Weights of a small transformer language model.
Training: a variant of Muon for these matrices, 333M tokens, 5085 steps.
MLP neurons of a small language model. Each row is named by its layer, matrix (gate and up: input weights) and neuron, and shows model dimensions 0-159. Each number is 128 + 24 x the weight over its row's rms, rounded and kept within 0 to 255. Numbers have three digits each. A neuron's up and down rows have the sign that makes its largest values positive.
After each neuron's rows, "fires in" lists the words (lower case) most often at its 100 highest values on Wikipedia text that the model never trained on.

L6.gate231:179100104099098119145134118129129125165137100163128154132116127137136176137136107128149108181145095111120125138151101131154112127120140138138138141158146117149134131144100079136104123114121145064140115109103138112095141143121137134112131139135148106165132102138149114085133107107158135145144102167128097165117119104127083120139137142087213145144120153110146110143135131133122159114128129094135047087068126106086127148150131105095115147125141144126126141099112129181134150117071097
L6.up231:089091159088128116102139104156112106119156139100139110135137152144132133167161161174147192126147098096119117070126144161114112151106117145160124103099097089092195121159123113122153152134097120114161086127136131128171124128150107135161151130110138153097157093114073115123145141128109173137116137153181144128103171120124110125113142143129169124161160139112123122117117153141120126107105144138138123080145121105148115128136089147087161145120134119148145119154154085151147121129157130
fires in: "such", "these", "following", "are", "were", "those"

L8.gate357:117124139155117118165138091095114091149136125118144165122109100092104121089134109130104117112117173168083138190155113166130144111128098165100134091140137150135128137112119136153109124130126151151102108156144134148141100093134100165126112133156126150148150166134137130108141124135106147150163108203174133137154155137102100106120111091117133101174170142133088140131113124167096104121127166111151099132094103163115136168114149133128145101117143126157126158145091128085118126182126153
L8.up357:155137163126129130139100125098101133100118098215188123151100178125145144147137087112115115119133146180131115152116129122090168139124166094177126139149096122102167126119159123132147100102077143158124085128117123109140125108117092117122123117102152154163148178145136083145161132138101117139144142161129114100125145161124106136126078136090126116132136129166144149118137153118179099148108113159147105128126140162147130128105116130148103126156094100147144167131108147108126101101152136
fires in: "on", "until", "as", "age"

L5.gate378:131103105107128161096158127175144148103089118138097099139174092134164125150142116145110169103130111124149110145129103172112124152148170105165145145153167103135111152123111136120143146158092125123145088130101144157122105108151171122122096127139151151128097143133102150140143141071169114129133131121143126141088133132163101168118110192110143100097107140107128124144138122076161125113128139093103129124105091066124168124130164156152144133128129145062146107166144118137124141138119128
L5.up378:087061116104145143154108097149103136113137121151063121127137185126152125129120144132115126122133149106131140115105109120148142107153144138122166132082123157158100133087069140141112154106141085140127134112140113175133120119117141147127107144169099109142172143107153052134116155136118142130127100120132166126119151129145127112148075139090105111141099169171177171126134121126117140189166146142119135148149149161141133149127118126101115157106096141101128120145112161108130103139118109
fires in: "well", "including", "include", "with", "alongside", "as"

L13.gate192:088092123115131094130096130157136157128145137148129131111089107199125173123114122119093115115101120101103084099135083151135149108104103154087135148140147134120144117099124154155115157137125123142047136143112095111110132167140109127128102172146144140179144110066134138152098124135121116158101118128133163181142110144146124113165090135141113133122171094146128091129090176162085097123117113113126134157129143129104128156144121116145154121110119140145107132151148136090118156135105127
L13.up192:082109133137098153161116149121126123117150124142125135111122108124128085143123146129138128140101117127122120106187102141183129123137140122131162123162120123121140125101116136113139132140142145078106114134138132168103125145148094116110132144158116121125120132122105132157093101079122153089104124116127157127132139121178185089174126147104125127100156163115133153173178133141126175106151130114115091113180119101135168125111127062034121108128158122113143117142083114166129120143122153
fires in: "the", "and", "his"

L13.gate373:068122122147118160145155067121118108130140109134095113144159137164131128127134125146096134090101143136093112120132148151138143073157131114116153139121126142070121167089115165151167143069153079138097144110130140098113137124129116171167129150125131138122140105140107146146144128147143128121131128153150131127148123140142137146144135135104152136182091099113123159076162105118129106154127089077145122152102122109165115134116120129138177092087097092099116105142142178114152161103105118
L13.up373:129156158108116083116143101129132115109130131134134123164120173063104123150120142109104088125105126047156129122129130161164132097125163084127145124135160136117104122134124134158128193108106123075120154112131131099145102163146109154098134160167124118161155176164101162097123148115125126097146131115112109146120128069155128089117110118127133140101117082135126150174153146161125105128132158127143121147139097162166150129153104119151126144130119152167105094147136098155142136133105136
fires in: "s", "its", "took", "has", "his"

L12.gate371:146090126122135145102146127123150126152154135119136117136134087132152167141155118158082122106132117128153138149148125159108132073128154163119141156123147168136127149102124105143135203135115134101086133175127147144098147142150179149156097133132120137107138145107105102127150182117106156134103106164149101138126143127083119106143130144109073146117158169115107146149141131068154116121142133098121171149126172133127145158167135143123149095131149161138098164092123159164136142156083127
L12.up371:170127147122139096135113142147129123156145146124155143084148094126125150154140124122152133121085121123121144132131131173171142138116149122139106123177143131071172106099111137173161139126127123103133104150117172133137147133133124167120105141122106189123089164097126132127127149128123120100115075146164139132115134078110104116059065146092128090108146109110111073136118134130129134092133118122100123152104152120112133146113139127105129124187139126106122096137137066162089114125131156
fires in: "and", "as"

L8.gate92:122099099111109116186148120102133083093179100137125075113110131135113127136109101106141107096074116147113142126193121126109152096138091125122157119135110085116087113135078119153119130110128125101101161061122106142152116126124160080159170160111165144124137097088130101122129105134104151151170158150143111122144107147124127111117094162162140113151123147146115116134138143130071161115109143141135119149130167132145132126122128158098114127127152152134113075122138149102129165136121110
L8.up92:154127135132117125167152118105091098116137091133196152172097122151123153144115128098150189145095149173138145115119131090142133120118104098134128134081148165148137112134151060107143108100118115116121094121063120102117122125152096130157100145115147095074123153103116140137104109161133137132138140136117150125163174105100156080140093122136144136111143127130063141181152142123105087156130095122100104134118116130110134140132141130127170122120116145127154128109117130123115138169134139
fires in: "the", "a", "la"

L2.gate135:142129125101129130126150120115136087142082113126060110104140174124127080153117138142114108132152157148101124090123101125129159116150191110127154117143151164122107078125147133107165148094124123091120075169109108133141124134115159188127106153109115152118138099140068139115119123089113143116138159141108165133101139130161121120127121082125138123122124126151102121139156145123113095096101092116100099091141111175098120135150097149114146125136093129172126149145150171105108155148097146
L2.up135:138142146123132120139127113142124122086134146145079183137164157120112121108140122132105133156143148139089127102103074149136155149174138118123133188134120159129097115133082149163144098135124133118150144096122126146141117138076137117120161133155174133141141135135111141121120137108128139131170140105105121188151132166135173112098126140169156142115115166119097108088134097160130179125135130123149127062123160126129201151094105125107140139094129112075137131117123094137130137104094129
fires in: "book", "film", "series", "documentary", "books", "cartoons"

L5.gate297:144113143164095183132083098162134143127164154130152132058121168149118108140172158144140133107077108105095084091158119110158104136129128124121114128099117132130135119108110139131149133132113142096126086106095105133111110150119092125117131127142095139111085152155096155099117111127133133132136120152163139087126164130129134113121180095158138131133134096144174073115135170125098091132141158139133134114113106134139129140148084152118118123176116175105073147141146120131144122136082152
L5.up297:125134141157134146156141144160110173150182127144133115097107155154132137132135114104154109099130112141146142117155102106126123112149145147107104142163155159156126155104147127070127098112154088112148142133127087155090159168145130131154145157145110135106138135143138131104129053158192106106117110149097149054150112158150125119128105107127121131170113105133123140129125093149103116161119102106115129135124156134168169098136152140156151136149131138101120127140105093130160148140062110
fires in: "of", "former", "morizono"

L7.gate293:147119142136098180138113126109094103112107120095116115106127133111135142139153130087118140132086148120131096109128114084103090115157090127130128112162114129132114151132115103069147154139146123109168125135106133105114166131101160130134124132144109171109110130105111179104114140131139145172145101128155103157145132118134123159118083140185163149115161116141147144105159099124138121124137180147130144130115143131150150089141085129174140120090146185080151119158128129077086171173153116
L7.up293:082114117142144101132122135146094147127130145173098165099090111114155139097147145128083090101161138092145116106130109145106117127142147154169114127151096131091144110098141126143157153134098104142127177107160157124140145173099120148156125109124160118139123148106091184150130112094117146127162127112108121105105115142102130172181063122124127119087120156060130122087109125110139100117155138134126134136143140134075111189130100142125132138136115147114132129125145127124122126149188126
fires in: "which", "who", "it", "that"

L8.gate98:105095126111097098151112142159100107096135118127109104147080154161138122123088119134131119153120141119125045139137132170104117142088116119109104162139112158083114119146087106140152149126170152151140122115109112108117171147124192140160134124108127160125145117157110127130124123123138119118141119109141088110128160148144142143131127108121142116130105088130148088100156153108102113123147144176096173094135098140146155127149070141114153160116123114098112106084106131067086120153148122
L8.up98:152115151127145146172110122145133091117142119156082158150140131136138120120089100173135112150132138100123126113108106089099126151134121151123128099108143160164101157135128138104121142164104132148083157145109099109128096117091111153122108136084110093166097118150165126120146148115127141084160115074045161126146147140150158116133145149126085159130132110130100097116119188099091155107126114110103146135102155125161128151133100130102140161134122158077135144144149150112148100113113095
fires in: "of", "for", "on", "in", "from", "record"

L2.gate396:140137114082123117107140116138133062126127122142133098142125113146085110134096137091172132108125101147122119085152102095139131145165098120132136170104104137152095095167101155085125141135107153078138159103061120126134125112107123163144084129040140108139132120137115107130115104082116127107150146129158148152125099111133117119143099127130150118173089162149117135142166159141126128121079116134142119151112135147148155094113119154121139127146116145098149121132123096135067117161117113
L2.up396:117131152119161109111127101152106152118082121155104142085109141099120112077084105127122134166160159126169101124122098131120105109130166161144117122149148130103130129131130198150085091103135128119103071123124104090144141131124109188161137114133109150131135114136124170103108153148131095120125139131127142110161152153122127094121066141150133116127098146103104102121169111164127112098120202124163108115111174152158113127140102123123153155136117114111129150122149142088125125106106157
fires in: "series", "film", "set", "recording", "role"

L8.gate174:151142149130141102118072127137105159116125151193113112149127099109135095153148103134107150123137137109141121134117111096145102125135120150126127093123148162121108153105142152131125106129116131142119118071110124153124172134102151165118176079094135130156146118147097171099136167111151115150149092106105089096114127088131098199101107119162181128095140078125141152109106091114119098144128167149123121105079106107121161147123121185124129111109128153130112097138120157132127146143133118
L8.up174:132108156114092134145092124114116120117158116104149143097083104159128140153127141083122175113152125121153118072104140072135106148146127136138149116135162141114095133184100138086127131182098156117142096094104131149142142154110138131152106095133129103140085106108108108112132140125146088106129125087134117095161076123112145139131091151139131107172112177150105152095123165133118132116108079123118151111105115126159129130117114163150127116132059130106155116101104164115104105145143149
fires in: "it", "which", "well"

L2.gate48:140059149172111115138108154095127118120119169109123159147091122102151128127098117114141097129137130155090123155168119140160189139167124153146093157131139110192162143143155143178131085144120099103097155135134080142141151155165124178122128131120091131171137078130124133110067152095121094123136143118124133095097132181109147115126126136127101157123142153131124130132115133141112142143105167126113104099113144099139142107129102116098159141145130106127155145138093145142143152108108131
L2.up48:165134125174125084117106109113134125083110148129094163126085110113157114137155139135120132168115128137116113131096105136199119142185085157112140143123143122109100160131109134169085120127109139091131129147155117137121194166145124159133136080134147076136133142146121161152119155102122112153133139113165118074134112141163098133165153094077129116100140152074126132124112131121156154138143098100131116099146128143144117123119115084150135138148148159142154121115089126140094154145150132
fires in: "the", "against", "4"

L2.gate243:154134141117143122107116106149128119118146103136149180093138126131102088140122152152166185122112102121107166163138116144162141148112116120136131179122119092113146141112148107155192171148133140110131119126111159127161142114147110169148119139137117136165113119133151110139132145086134125126139126101122115130145119099080095171082109163128125093110136125087156141091138132181100116105128111122149090118128122111130174079123140091133130097102163104121154119081068099130126185119142130
L2.up243:125151107101102121141120171162128092106129145096153119118123116157174078127117154076131135065079131165119127154133092123118103126094083138136147115150132105055109102131101119127096114122099111124163127142109158142122114140106119148131159153140107130133122098168176116109151132141122129139129108118100088121093177108094134107106156123167150129140168120116134102109124121103135118148142141123127143101119156093161119145144120117113108126122107140166100075094149162094174107164141111
fires in: "both", "these", "following", "most", "three"

L7.gate188:118090134123115143143166140132118119135142141138167082133117197165111149139143142148158118159124155138118123129104107135107136084120141150119085139138151126119175111116142075093092147115143095132177091094105150127106117160108127111130141130109104110131126113131136147112084128138134146109145135103133129087138121122100133154141154120132100160164160111120121114093114157081126138150105083150152095095116153143184091128130093137139108123133119151078102140168092126074127169153079120
L7.up188:123116114077127163144114131086120141124126094153104132121122143097146128131161131141161132145081127107120175130117184139150138134124129163117108130112106105113113130193146154100120107133142092120098111062098103150134105131125112103166118184105169138125101096136160106150184136165099119133129167109141099102147144134167126131077093133103115134106122121137133156124109136128150145081161113122107085133104158107120132109086110137144156166102151107145090153112139133136132149127084115
fires in: "of", "in"

L9.gate110:141146133140113120116122112116142151168175124123140161113110138148144121151149186089124110113116111134125107137150130168082118143112159129117175121190121152105115167152154104169132130123172132154150147093136121164152147127134141149130119122137140158124138100123098175190124124124160086147141140123146119121133121086138114111123044098157157109163099139129126114166108096142170111131123140125075121100128106094150110132131087153121106131135117125148147174166111161142145137160136143
L9.up110:144139149111099126117117113108142123119116121144124137156122173149147125138096105104111183118075095152168152154096141149134134138159141120083189078106176105100105112099158122127116124106159163122118153116121118123132156125171136164100127118103136153153134177115099125101111156138116114103134138107118093150108133150131131100153124094146092151110099219111131130104133104120157101136112149114118128179160113110137127178127132172140118151126125140136181123119112152135134107126110157
fires in: "a", "it"

L8.gate149:101149119098112071149132122106100090111151171120167183119131148117139144156100126095116135102126157156103133164111093119114135152105118121130156116132147102122163129102142136188150120105119084120158152170170114100137120123137142155107131141167087156163112106126139136103168128118150090128109112154154133108131182148166129134146147131085150158125128162136109104145151166139095110159130137122168105096145107186144137148173125140123158117148134113129097103155125162138137101115128164
L8.up149:101094115132115145124121100076110124176112122160116106139140111111130124128110124154068092124126124156064154147160143146148129109127119102166185115166155134096143107099149099122145135149109142118126124116128109144155091131138096107108153164130162091097118112147161078116146147131122124149088106126116163136171119073136127167132158121114158123111103121154137103154129152152124126110110160157156140139122157125146107100140157129141124131142107106066093117090124128103160078127094102
fires in: "for", "as", "on", "order", "so"